Part of a small language model's weights: LayerNorm before each block.
MLP neurons of a small language model. Each row is named by its layer, matrix (up: input weights) and neuron, and shows model dimensions 64-159. Each number is 500 + 25 x the weight over its row's rms, rounded and kept within 0 to 999. Numbers have three digits each.
Before each neuron's rows, "fires after" lists the tokens most often just before its 100 highest values on Wikipedia text that the model never trained on.

fires after: " the", "eter", "The"
L3.up842:513537497488483522486488511504492503473466503489530480489522486472518513470515487503491502481474541477525511481464449481511530521489513481508497533532528467434457487530543524488546492465480490476507491527443507481522472471500537501498536508499494502522524481535476470516527490517472507497

fires after: " |", "–", "″", " ("
L3.up423:504475437507528501465480493467496501472494516515497527477469505515500503462489540520522502472534516494487506517490489487476516489493505466499506529511500490535498506454491521497540539482487475510454507490450479474454529472547463495486549504471494520557481529481509522492501477511518493527

fires after: ",", " and", " (", " known", "d", "ed"
L3.up865:546544486471490534484486438488528518482496460505466551523508467513537503501509506429463502443527492469471510501444514494508519479499509534489513486457546512527508516478492507469525511544479523447479500497497470508518502535497504480543542515519523549485520477532536503547485506511470496512

fires after: " |", "|", " 0", "2"
L8.up548:475508431496520500494503481581488523532508488490506498537522508529494476515499473503452534497499526462546501440495515502448482498481477531495495494487524488513553508512473515484441516494456490520470504521509496528485518506481466506479494520503494521471515511486503505521467502516490534529

fires after: "."
L6.up341:523478453487466455498511497520499500551533533496491525484499510495553500505507521512532511496451516489499486492472539499485505479520501518509520525480474489539510515524532507454510487534494523500485509497561510501483457450467486517489512492509452489490498502481522536556472472509542546501

fires after: "\n\n", "\n", "=", " of", " (", " in"
L3.up246:469527507466509521552490487554507498464532493499526548494544511505505502485468539491514503501476496490442535432509476491534531510487510469504497469500509517540518524483499523499515472505529472537443506547467518500483511543515481503499475505536513530559502556513517477528498486483544527504

fires after: " the", "z", " The"
L3.up19:478488477522502523511487489505524496516578510516480444511507466521491444492495491479532482462504519464507484535492473490475497489513486551510534475476503528444523527504485454488468493517459514505479483483499512501511531500472521467449516525511489527486432503506521529512502489477501490490

fires after: "|", "-"
L8.up665:503502518443495451539523487522523483496473480518508474500455476520495496520491533482504499500488512501550465527508492504500516536475520501489535525480511521485463503464506499455534528549525493483514519495462524461530520494479521468513536470529500476502508503506530478487459483499499542457

fires after: " the", " The"
L3.up76:524503489529480495487504498499525533493541480533497492474506493530450453462515490467534492498498504546511500472497485519514477512481441479497489511512489528528518532507495473505491487480516490519523517511497519531453522528492489457497503486527460501527489497485508467484495519463557432503

fires after: ",", " a", " the", " (", " and", " 1"
L5.up52:539496477479492503467485456454517522509499467480509494505505513495522503512511513478494491443494491509450479564551531492531504499518479533505489528472505496521477514510489494465481457496532485466482463522526547476502473484504497537548537478501531507553494493525457484499468481492527488546

fires after: ".", "\n", "\n\n", " daughter"
L3.up110:493524531487520499533522496531485551515507511487444513517499522486536533487532472537503476467510464506426497497499479479493520458480473522497486532491487486529510439527523517476515508505458516490536523469478489466494478484513511467464520540528500500543509484516541532520466516480512532495

fires after: ",", "."
L4.up81:537484515484510517523510521479502520476502548493460499522534489477499493496515496518536492521476531504522487467545447472503485530509461449514516483491484516538499504524517527528462484452532509512480536540495476483546489508494535499483478528523507523485533499548510525479502505480569523521

fires after: " the", " The", " an", " a"
L4.up162:478497472463473556488468475519527507537515539523525476501470500532483514448457458493496480447463485502532513481503464481490491479469485519503482503517474485539508512492519474523497507521518515511460492475479493503515533510501489516496486475502524541521514485488469513540527498547505457552

fires after: " the", " The", "The", " a", " average"
L5.up430:503521500507491508493489523520467509477491555499498518508510501510469507461492447487504463511478455492498504517526526505490526474507491485531521508508525568503453486535537485472501481546526535531487496480502507503481506498475468510523479511523502486469483455443504493481514520540520541501

fires after: "-", ",", " a", " the"
L6.up225:536465495506511534512505488489486498513472472534566485476518483544525494506458455520529482532470473515483496484511526483521500477501472499488536504510483498520523494518497479540543467491496514506508551504487499484510517491541513514502462503490469542530526473514514454572494513462473517511

fires after: " the", " a", " exp"
L3.up613:473474494490504510496526435513536483488480509522530505462498480533517488474507501484500517500495471493528513536496529529475494495439511506533543528509511531479505530519465493462465518534546470482496508504518535511466492496452503503487508474524502513516507480515474500560522512527544449464

fires after: ",", "|", " United", "="
L3.up977:518485494509527465548543489493446494509506519519494509514518504542492490485521488473495472475512491482492507469544475534542501551526485472501531488515496507540544531511492501501506471477508445528488514491530523516541514483467506496481544557479513509500529469509529486519491488513491498524

fires after: "\n\n", " \"", " (", "\n", "-"
L3.up568:483504524486489480529531519557499478526519515494507495482477501530491474507522530487461535495521496449506500534528477512486533426506506505492496510497465481506513518513486550498538467519541500521464471540448484522504479529518517472513533512487518519509509499511466445510534472479525501475

fires after: "\n\n", ","
L3.up1008:525508511559497496514519519472486546500511523535532482491509525489517510499519500498510503546515527503493471469475504482526475521482489523470524530536499450537511494484498504480474467522542518541442500487514435504521524479490527457475507514501475469488537491490494503472535499482522537506

fires after: "\n\n", ".", "="
L5.up74:532508500494522514499516504482523483504515479503487517517531494504467516453466482492482502527447497489471473483541505471479505544476525479502482455526500437566506481456496517506503536504487483503460493548493494571546507520489528511482539556516513490490520470520534496501483545500498505512

fires after: "  ", " —", "\n", "V", "T", " 0"
L3.up393:501533492480499517483478478465472515426519489535478480530520486517496511455518497468469513526485486463475507487528536532505490536463541512495491486501526496566517510493471510519514464511533513487542522538492482518522538491487526463520514516503479537518484464489494503505452531525495568482

fires after: "-", ".", "–"
L6.up258:530508534492521512551514545520488522486476468514510497485466456471493486459525536494546518445462445487555506487515502538497534514500494533515506463514488474524507520476458467483512498484476508483481491508488483483498493497477495532517550474532521519518506512502474511499495510517539478497

fires after: " the", "|", "-", ")", " |"
L4.up112:537506476496518455467477493495508562529496498524536518475517508526494487449550490503472488511494511460476476535498500524494457493482530520521501451502508522498473528519526500487501539506481493508496467469442491536562495527487498441516495501475529483488483526493484491521549453542542530473

fires after: ".", "'", " As", " as", " a"
L5.up743:507536457517502480533503460516542512508509503531506525470498482417523473464549495510560494476472501527512490487480513509522530464519468526518515519470488494473524562491465473463540510568529477485497513479503503472507513505487492460494541531508461447536488498495539492526484507473529447501

fires after: ".", " (", " ft", "%", "5"
L4.up424:506533502495547475531502450485492527511544496458503476545524501465490484515499540479485539495477491474491527507513555530507466498471561467456465547494491527489519505475505532463503511504524467492492522536525512526510455508508502516495532526514535485469499508524505517478471517510507515512

fires after: "=", "ila", " Fa"
L4.up960:560509484495482514486475521508490511531497530478472503481518468503504510472491478469477494508475527468513515529510429514536467491482461475529513502438460458458490496483493464503536483510522503522468537484494537500502468506512495523484514526509432478504492459511517510524505501485474472509

fires after: ",", "iti"
L3.up959:509494477550490512520554476528522514508501522494494503518479473519478502475530493481560513497515495458459490503503500484550516501538496473431558535511485526491536496457490534479485465473503481485496499492484537494473454473478457485481503506469509466525549471520527492540488520505463515510

fires after: ",", " to", " and", " in"
L3.up768:472518543514499509548533531524500482485555538506487495513502480473459526495502511517523475514463471496457483494550467492482525544554525450505528531508494503542505550454507506513497457500537482525523469475522453488494517484483497538495559477494517499500517488527485493528523490468480458520

fires after: "\n", "|", "="
L3.up109:494528458482532524487514430530440524487520464483471504545540526505502490480504550485505544464471489494554479445528457502535455529462510506485474443506523480444484519491503491474504516476531512521481493523496496468494535528525480504485539526513547487506425508501527472478495513514507496535

fires after: " the", " No"
L8.up306:489507546465484533447470450499491461508517518510481492475527531527534499515489479514477480476467517521487495508479555501518524471501509511464486488503469520493456572448508494502511478499475493521525542507469519511504534487502479530536531495496451482493451522523527536497482471494489519505

fires after: "|", "\n", "-", ",", " Comm"
L4.up603:504498522494445468499483530515550477492459463497477520482499503468453499480527486480537482513476503467503533506458510452496469498547517572517459454510506516497483490445482474474465467518511509498488483545471487537519498518501520488494492509478505496484459510516535544539515501526529510506

fires after: " |", ".", ";", "-"
L6.up149:525505430523488483497497475507503528479468513486507517508498495493507529486505482535554510489455471537475524515504477524478463513468502514487478486476461516563466503466510467509526498508476504471470507507509443468496500513517514514489550472524528482514529494508520502480511452496487498527

fires after: "|", " |", " Comm"
L3.up315:528495461478479490516481510483510513475509480463513543503500519429498506500473512502484513533512541523515474536509496481522540534489507531475476534490489507505480492440504468555463482505552515542473470495452478529493533500474495507440496480532491512510478510477559530492496477526504511494

fires after: " the", " The", "The", "ti"
L4.up129:514470483514515526523504490460511557533514544479479508528505479491504499438496494516482492479516475493540482462459485569550538500471535464521512500486500460527530524503505495502531516529520533528506497523503496525479530511480508462494499503492453516530468527540472484503498476473469479502

fires after: " at", " on", " At", " from", " of", "At"
L8.up129:474498506500510501473476510556506530515492489467469470473496517528489510455462520491538501485463522481471535479520519498517533504450539514476499460505508469520455568484510516521559522502485561513522516483464479443492542499493456505482483516548493501504536488503524506475465469479547475489

fires after: "-", "\n", " \""
L5.up207:456524471499520454506499521469506486518483469519516534486503487510464503474492537508514487492538495490538500528479507518507477469528525461506520461461498481536528471533504492513543521479515511477505481516473511540505512562506508528530476536515525500532479511488513540488521502515468481486

fires after: ",", ":", " |", "-", " \""
L5.up101:485533487512485497521472484531544465510532482496457477497511505542535457466493522449456493511470500478497534498518495513533477545475482514507455449509511468450472461494521525532502526514511446490484478517525499530539479509502539516516556497485468483522483511566525495481511481535519516512

fires after: ".", "-", " (", " \"", "=", "("
L6.up434:488472489477552512464511469518468499444484472494541504477502558554511493487495478535549565475459480455546483499434487482499491517469516505474502533492524496496491522494495525510473476544488490498482529478510516475493494533546516533483546506452519490511503498519527488522477521466516458461

fires after: "."
L3.up231:508479526519491469514516497476528522507563451493502466487463522477539559499492510543503479474511501452488519513453497474515463522495503498510469482505490526490545469500491508479501460508455484471538525465503468489487513531485527482497509491510541486508445480501488522505504508445478510497

fires after: "\n\n", " |"
L3.up398:489511486437512457520462483520497540505521496528502518512498498524532527524534505453473516513478541496498497515526495496481498517518493470523503516502511521485495484443515508541484483498565516493519492509443479546519481525508505494524495520514498502512451499491524512477501463474518553520

fires after: ",", "R", " R"
L6.up595:536494542474509507541508447533486510489520481491517463498485506517471515510511520528449524459476498503498504537516485503523475458502505547487525524527527446507533481508519536502517507475495497475497505501539508462484469486518496474502514515499480466472532514502529511521429494513474490521

fires after: " |", " —", " 0", " 2"
L6.up873:482519458449498487482468534523514501496532461488493448480507481557485462475527522472487499513478506476481509501519499522481495509463545481510500500493488505513493455520491484508480485503553520474500534526484486470526562519479494528525445485502508494495507462468491494489489534478502480516

fires after: "\n\n", " of", "\n", " Website"
L5.up88:478521509480479495438496473438485521503512490519527493455498553497526529525512519485487516532483495541495465501530514496541473498517537525493530486486511490515516524454517474526481478500529509511488506480458495470461520503512528457506489471546513467490524466436470510519495479520501495502

fires after: "|", "-", "\n", " 0"
L8.up148:549489506526450488461465480495495496432512487508517494508548506471484546544484488551516490513473514531518479514482507483510495531490489522463433461542496504478456527516508512532485501462522509498447501453444548485536524485521540457478514496538535469513476463497513518496492535483525507532

fires after: ".", " (", " °", "×"
L8.up788:481517496547514500515494494552470500502483528466510438539511489472496544475489531501491510523477486507491546467463497520567503497480489523511489503529537543468520470505516522443519534475483497516482486493518527523518462491505486551523500508511497474483462498516477504523506527531512511538

fires after: " as", " and", " Sha", " Je", " ("
L4.up220:550514452486498540474513485536504492451482490494456512497499505483563522457522462510482483502467490520473559497497550477529511490503524489546441499488510514507500524470508466526504518485532557454510526503523522535473492514530505515533517471557479508487509470507468485501500493509466522559

fires after: "\n\n", ","
L3.up130:487500505519524474514448467482523480536471534518536497499473519525571504490510517452472525457530502495432513506516485489539531531470485526509461481504493515508521517486510548476502526474497520507487534494445464493491500500510479489496509510458485504521512485482523516495526458497537483547

fires after: "\n\n", "\n"
L4.up251:514507459522517456505480482513508492565474423531476486492519540511509530539519535527482488483540506483478488479522477479504513527519484519521494557488516520523516498513477461506486517494515494503483492528474475512475489532491545463522532514490538507524519519497457486482525462477544524510

fires after: " the", " a", " an", " median", ","
L4.up285:470504483483546462467483515463523539520517511524476505529485470458498485537493467497495535551480521499506489465540505508545497457515519520496503420493483526494506542560528488514481495501477503499491508502490516513479513526501489488520451485458502465526507499528518536501525479511518532459

fires after: "-", " |", ";"
L8.up6:510522478529513456548492530505525489486521510500549504499498455499551514481499452464485489535519490467508505506505522493486487478499517486507496502502435495536432502431497526514519525566509491455479516476499511509483496499508457478498531500518526493512515505537475501480496527503468497468

fires after: ",", " as", "–", " age", "-"
L5.up118:454480488499522462511500451485507504499533504488493474487476510479546515518521520501504466515506502482502526507498491479470505547497505515530511487466545496454495512494532507457520493483432542489478533521474502458497489485519480501462509528478515497524474454499494473480519507492521476516

fires after: " (", "=", "-", " \"", " -"
L4.up158:522506519510475501517474481535469503493449522499497482485516465482446530523504509486490490494525461521487565526467461537535484483494497512499497482491505513461477519459496479495480473500523481514503499532498532441555467515507495518459512535491525484531500469492491492522524514536490493475

fires after: "."
L3.up835:462486495519459502513456499511508513505518478513491479503505502489558519495495474493475507476514520484436519472464529503476456496475515494466497468481472545541491522492502522553517492474500482536496497507500482496535487473445513487490502531524481526489471477516513507484481504482502502489

fires after: "-", ")", "  ", " 0", " |", ";"
L4.up384:485507520506484479497475481528514520473507494499510502536545447513468463562516514497510517493466457472469520529516536518499485501505492457518437435525499504535480492530470490539510521488472525508538499522466529490518478520457511515475533493502506498522538466498521474506514510490496473467

fires after: "|", "-", "\n", " 2"
L5.up867:506529436484531466497491475485545510530526476485492525513467503526492523517509501484481542534456483517518474479503520531509541497505482441482491486539521502461481518499485486487475523484531489487474461512478503514484503549505531479515496538484528536533507539520541441482492509518523491516

fires after: " the", " City", "The", " The"
L5.up977:513492466514500547503532510533513507520484485506436463470525514510534536491464482452525541533462500517490469467510467464522502482510470480541512511523515488490486527471524470459507498483523510497510513489493517524486505509490533464517485511553465481531468454491488492531488496456516516467

fires after: ",", " in"
L4.up514:515522495475476527465456453505503527493500524518514506537515440470496495519520493524473507485531495484451509516503521506520497545501500496517487497494516491507552494497498519468526466467527500490500496461521508465455494520500527497464508509521526502531505515518534502506471514481498477515

fires after: " |", ".", "  ", " 0", " 4"
L6.up148:493487494523493536505522526496488526546503488498485497503447495532488503503507496484519511422488458478501494485459479485521505510494461531505458484526499511533478505512471531540489455519466497459516498462516459497512494516530517481530520528472572495490503459492514486519480539528493531495

fires after: "-", "=", " the", " an", " \""
L8.up634:501519468488493495493520504480477476462505519512479468500526488484528488522548481492490503504487540537497537490509515500484467470464483507507477559469548495504467513520469513520552471510470503497484509524498525502528465475489541543544529523479474459520479463507493501534508476507465506490

fires after: " the", " of"
L6.up394:512509466508487471490484511513485492500561503508468481527509482505509520492492531497492477458484501546485505523469501514466508555501460530490529514468512473478477514511482488472502501513475507503498520490502495507493501465490509484454506546526480461476483507515489509529508538474497492462

fires after: "."
L6.up239:506521499490493499507486499490434470516504535497474508491533534488559488481461507529488478469513471517491552498490511533491550452498472547551497498485492539560513495498484503470483498505484477486489461493528531512482456483488492514498538499521495460466526505550467479505484499517509525504

fires after: ",", " the"
L4.up425:433499503502468513476467432512528504459484486510497554507492514480505498484492446464467485535492552455482487472533529495556490497524500491517494475495490503510539561490509496472524523537525518535482531487497535505519491511493474493493519525496472471499512523500482531509512497533492489526

fires after: " (", "\n", "\n\n", " \"", "="
L4.up456:494509507483498518519499458527495487492494496516510511452525479519444533480514566475500500494487520467486546533497525494537509474478484459528499530483524495524484464467524525461537516536473502517452451492509534496492481551522499498468498468474578540530460526488474476485495515509495481504

fires after: "-", "=", " (", "\n\n", "\n", " †"
L6.up928:445545494503526529538498487487504496458514494535529521497508493528450499500465496496523465466531510454534520536510540567469522485464520469500464495526483465474501464497508529478527482494449509509476512516452456498497526550494479505496513505503543489490502516539493464514523488478497506454

fires after: "-", " (", "R", "D", "(", "="
L6.up1021:513461490522479516477494453497442480479493479483536490497513513475496469525476536479518491471489465466503493466486481496506506498480528549514519500515549538481490449449482483479547500525525534519509485493464497495547515483516572498496537496471523529558523499541464507465500516499482531529

fires after: ".", " |", "|", ")", ";", "\""
L3.up375:483520444501508520496492516495490525513537493479501489517518508500548493505501527496478485529461498477513500494496565526480494491513511480497471437504441531486518519524517523505523515490494496510493488522427496537510484536457567439496481527479538505470471484511536515469506464479500537496

fires after: ",", " in", " with", "."
L3.up162:483479511488483509521524475509493472510511488509524479481488481509505519521483479475513528475516534533487497470543494454514500518563495510486496463522485496521544506469467489463521469536549486509494525511516499500505498515516464531528533486492518498513480530481513506496469523477495514531

fires after: "-", "|", " En"
L5.up292:483493449529483500482539474486496508492532517532443509535489533492474516485540501453499512455503501532451498521493501532526475502472491496504477489486476495460518455499486512541508526529482529503469521482535460521503554457512491466469547531520528525460465545532516509504503449510513449510

fires after: " the", " The"
L3.up989:498507513513508479481462476475524507495477468520509536469500513500502499499520520508482471478493464514530488528530512467509535496506509520524502511477468503497461483532487482470464476511496495507509493502513516478507540542505474519488462488510491520476479490510496508483533486499508497497

fires after: " the", " The", "The", " |"
L3.up36:466471493505498497505506526497537513501548511485487490510509487491528543464494495467481482495494529512458526488490486512517499481458459524492492526560495527462469475507476535495479504499495519540518519507490490489504531504516565466479457525529497460486487498485475490500504469551528516464

fires after: "–", " (", "-"
L6.up976:524504428502510505513538475471474536518504527512532495526466515501501515478461565499469505503489481480503484469477486489489463501513497495452514529511483441494480494465551453525542502510462519498490501517447461478522516505519445531564499518485486479501495501503486472520494455482479513474

fires after: " the", "–", "\n", "-", " ("
L6.up891:483515482505506493508457460529480506489468520479491502482499491490480484509513502494505541484522498522505468499517486523503532525494531470460500505492492522488481507485468435496466493516486498472537528509520505513490534479495535444524493451535542506492529542513448516504490462510514470461

fires after: " |", " 3", " 4", ";"
L4.up451:521499505500519507464468515521495519511561476481514499465527539564525491520512524513561485493491499443519487517476504535541477514474494530502476462518436482517514518499506478519476476494495512470550502482480451504481504535506503464504541501502448501496478498535525519485521478506526540492

fires after: "\n\n", " to", " ne"
L6.up778:492471537534504420517500498479546492517521516525505489506472474485542487538534450476512538520525503494472485499501504470529564494515486465546493507470498470497518525500514502523518524494508515509482498496504466482476475552469477477501476508468481521484511492422522496501566488498491501486

fires after: "-", " mar"
L4.up474:526477447524480501508526530505465507483441450531502493518469476495501495514513523499519490466502489500482491497467509509486499507519478530505487477516501479480508503476539499535504506498517510494474526522503473492528488530488499494501512462511513521555458568513492505466481487510508456530

fires after: " the", " The", "ti", "hi", " Hun"
L4.up836:527456499510482546463534503529516492491502521500500507495485477524467493463527494510509482499522511457549494450551476483525539448479515495514493517469522499521493536531542480558483485474464448518531474550479506465472539508515523477519489505486485483484473506512506465528472475497441493493

fires after: "-", "."
L3.up321:524474467536528515497478510486542519497452535504529443467522491479547461475485505465566530500478490529490447524475534464553507496498508442508476551486536566440498490527501495531483472514467486449483473519493489547501471469498500568471508492504484512501521482481468487516460489495496497473

fires after: ","
L8.up772:499490538536512492542552516495539475495514490490485415493456514493495477540479514546492509501439500501486488516489477496548476476483487496520490544527519521526523546496465496518471481504494522490510518492487497496524474459493502493495531541540531520529492534484478508527473495512541471507

fires after: "|", "-", " Mac", "L"
L8.up687:502508502472488475515526560535467508490535461453492496464541497441531517493484512514480511474498495502481496535505540479508527493556513495461503475503504481528463473438521513473516523501518532529463521477488469521518493493481501437482506494499525482513490519518491506432501534494484542446

fires after: "=", ",", " in", " a", " the"
L6.up887:491539508438458518534509472529512501479504523493465510501530490496480505510486494510502481488515478496485522494540461507512508495516520494499529484477475489497478509485522538496482455493492495489492480499498509458480500522507460534507525506517526474526533469517480480520489506519473509538

fires after: "|"
L5.up120:506543458497486494472514514483474485462463505439539502487511479439468509470470466502506528497515514504558488507505489483490506487496460507521443455543530512482446465490490493521499480479519510513487562462484505518485528498551507477486483483515509517533460513482467502542479485530534485462

fires after: " the", "=", " The", " Your", "The"
L3.up485:497506500517473534460490468515485486528504489525561508488539498464543503474546478481514494452529516495531497477465471515503512496506477534460497479492535484459477489564507507478511510493452505518501476539519484496492501483500507524522513495492526526507477517509481505493526511478476532482

fires after: ",", "\n", "\n\n", ":", " was", " can"
L6.up479:463546502501528467511488491530504537470537505473521469513476537524527496498524480462494487491537471488424480527536509555542471499530505516502463487493500506477515529474543517490480486500471521472503544450515531473478481515525493467509554493543520484492549460505513486480482487511500491501

fires after: "|", " |", "-", "ose"
L3.up42:494481513465501467494486476476493497469456536522509507515480471510515503494534478478501484472509532519540564530525498493504531512504526512489464534524496508502419478495452474497500460532498519536485479552486524441512496492510499469501489503503522527456487481465479495531476530500515496487

fires after: " |", ",", "  ", "|"
L8.up670:512514493513511467460533476522526511519495489509502479469509538548504529492499465533476506503506504461508514504529474512472468514495510506487483495513511516539524504445473493468469481473472501512487539462524507508528523514519507520538495496487492489522494494508521498503471537506493489532

fires after: " as", "N", " N", " As", " (", " 2"
L6.up555:477516482500485507493500482496537504483495475509524495533508569538499555463541511495509526490489507490460531495465545516523494468470537474497515484506489505495515456475551512477519477460507580483484519507509478441489468524498497506461545531490467494530497463516467509513488482517506528506

fires after: "\n", "\n\n", " 1959", " 2019", " 2006"
L4.up376:497534492517503475462491510489495519486498476534466551483555435472491528503524497508509526493491507500511502489521498470526446544481530513542501459484516495477492481454484515508473462494492514522463535481477500540493524521517508511505542519487522503521473493523465518514499520543493504500

fires after: ",", " and", "\"", ";", " as", "."
L4.up541:507509435476541476529546491499533535503516518506473488478489446467509522502486526497480513508472487488474476573490539525486494533475530511470479479496515529565514471494500513512492471533533522496508488523528481488524477495509531547494520536488477487537501467560473459515488496498474497468

fires after: " the", " The"
L3.up229:483464525518485480508513441502457545491498516475499499508500503501473486494506507484457470464536493490541502473520495525531522528480500482510514499493488511535483475492528457523483535504495475514522484489492510506514544511481462456486486517475512458530467491526477502523510496513517525497

fires after: "/", "-", "–", " .", "He"
L6.up40:521476522567528467483516494529525503504524504526470513524539514554487503472498541479479523487484497524507500499477485500499466472458536467470443521495497483499520533528489487490533520467514511456502491514511483515464442504467538512517506499517460497538462523531478515509502476485541511528

fires after: " |", ",", " the", ":"
L5.up465:505503484533486524446512502534552554527473488499474523504467530491479531477539519518524474453498476491496494526512489487486489468499514526508486500526524493506524501504487460513472506490504488506507484470500492522508512476529472487508488428468509494531522513502480509476474459508538502514

fires after: " |", " m", " Pre", " 200", " a"
L4.up499:511478508528477515514469467522514471509470530469506528472503452505501504503472504492472495506490535500449471531476484510499509530483510486469510467505466527479449492494489510484517494529497483500458472494514522541447482532499512507531518469543480502456492497471482514532498481505518511510

fires after: "|", " |", "-", " place", ")"
L3.up420:537503501482492478500487493498462498483484485502448519511495517502539471525496566509498482494533513493521512517496494496502483476528488509485468488508525473506476484484489470501492483491506519509496495553527495518497479472483529465517524486521505518489474561517496519541523535489550532477

fires after: ",", "-", " a"
L3.up466:534466518490504488539491517529498481520507528503485485485541540481500473458474469506472475521484500536454505487472509508491494490486503484500487511507547495485483536505469533523540481511475492453491457551501486526470454503478510499471527465514518496472497548486503518509522515512493517486

fires after: "-", " one", " \"", " 1", " 3"
L5.up653:518477489467550536512533476542482502537467496498511505511451467497527497529497518497494503479519469513505422517443534520465495492466491495504527510536523486491475538493487511459523536508545518528509474518500487525521486546498509481500519509502494524498495447535492479528465500512525479514

fires after: " \"", "\n\n", "-", " the", " des", " ("
L3.up430:466518476473509528505511506477488473486512527560523538443513481533493484471495537481493508455530512459505492573462461524516495500480475494484515482500496453502561496526524520491532498491467507503493467489548511504497524547521484473530499516507491478518488465481514486516514510506488481485

fires after: "|", " the", " 3", ":"
L4.up716:549487481481495544514508456548468516508499506493513455503452470488543487515507490510485516503508486501495543485499522495506549510506506460515490494530491538483442516450535538506532541488498546507496536448519481506465466473491500473530488506515486510517457506502537518505534438498500491512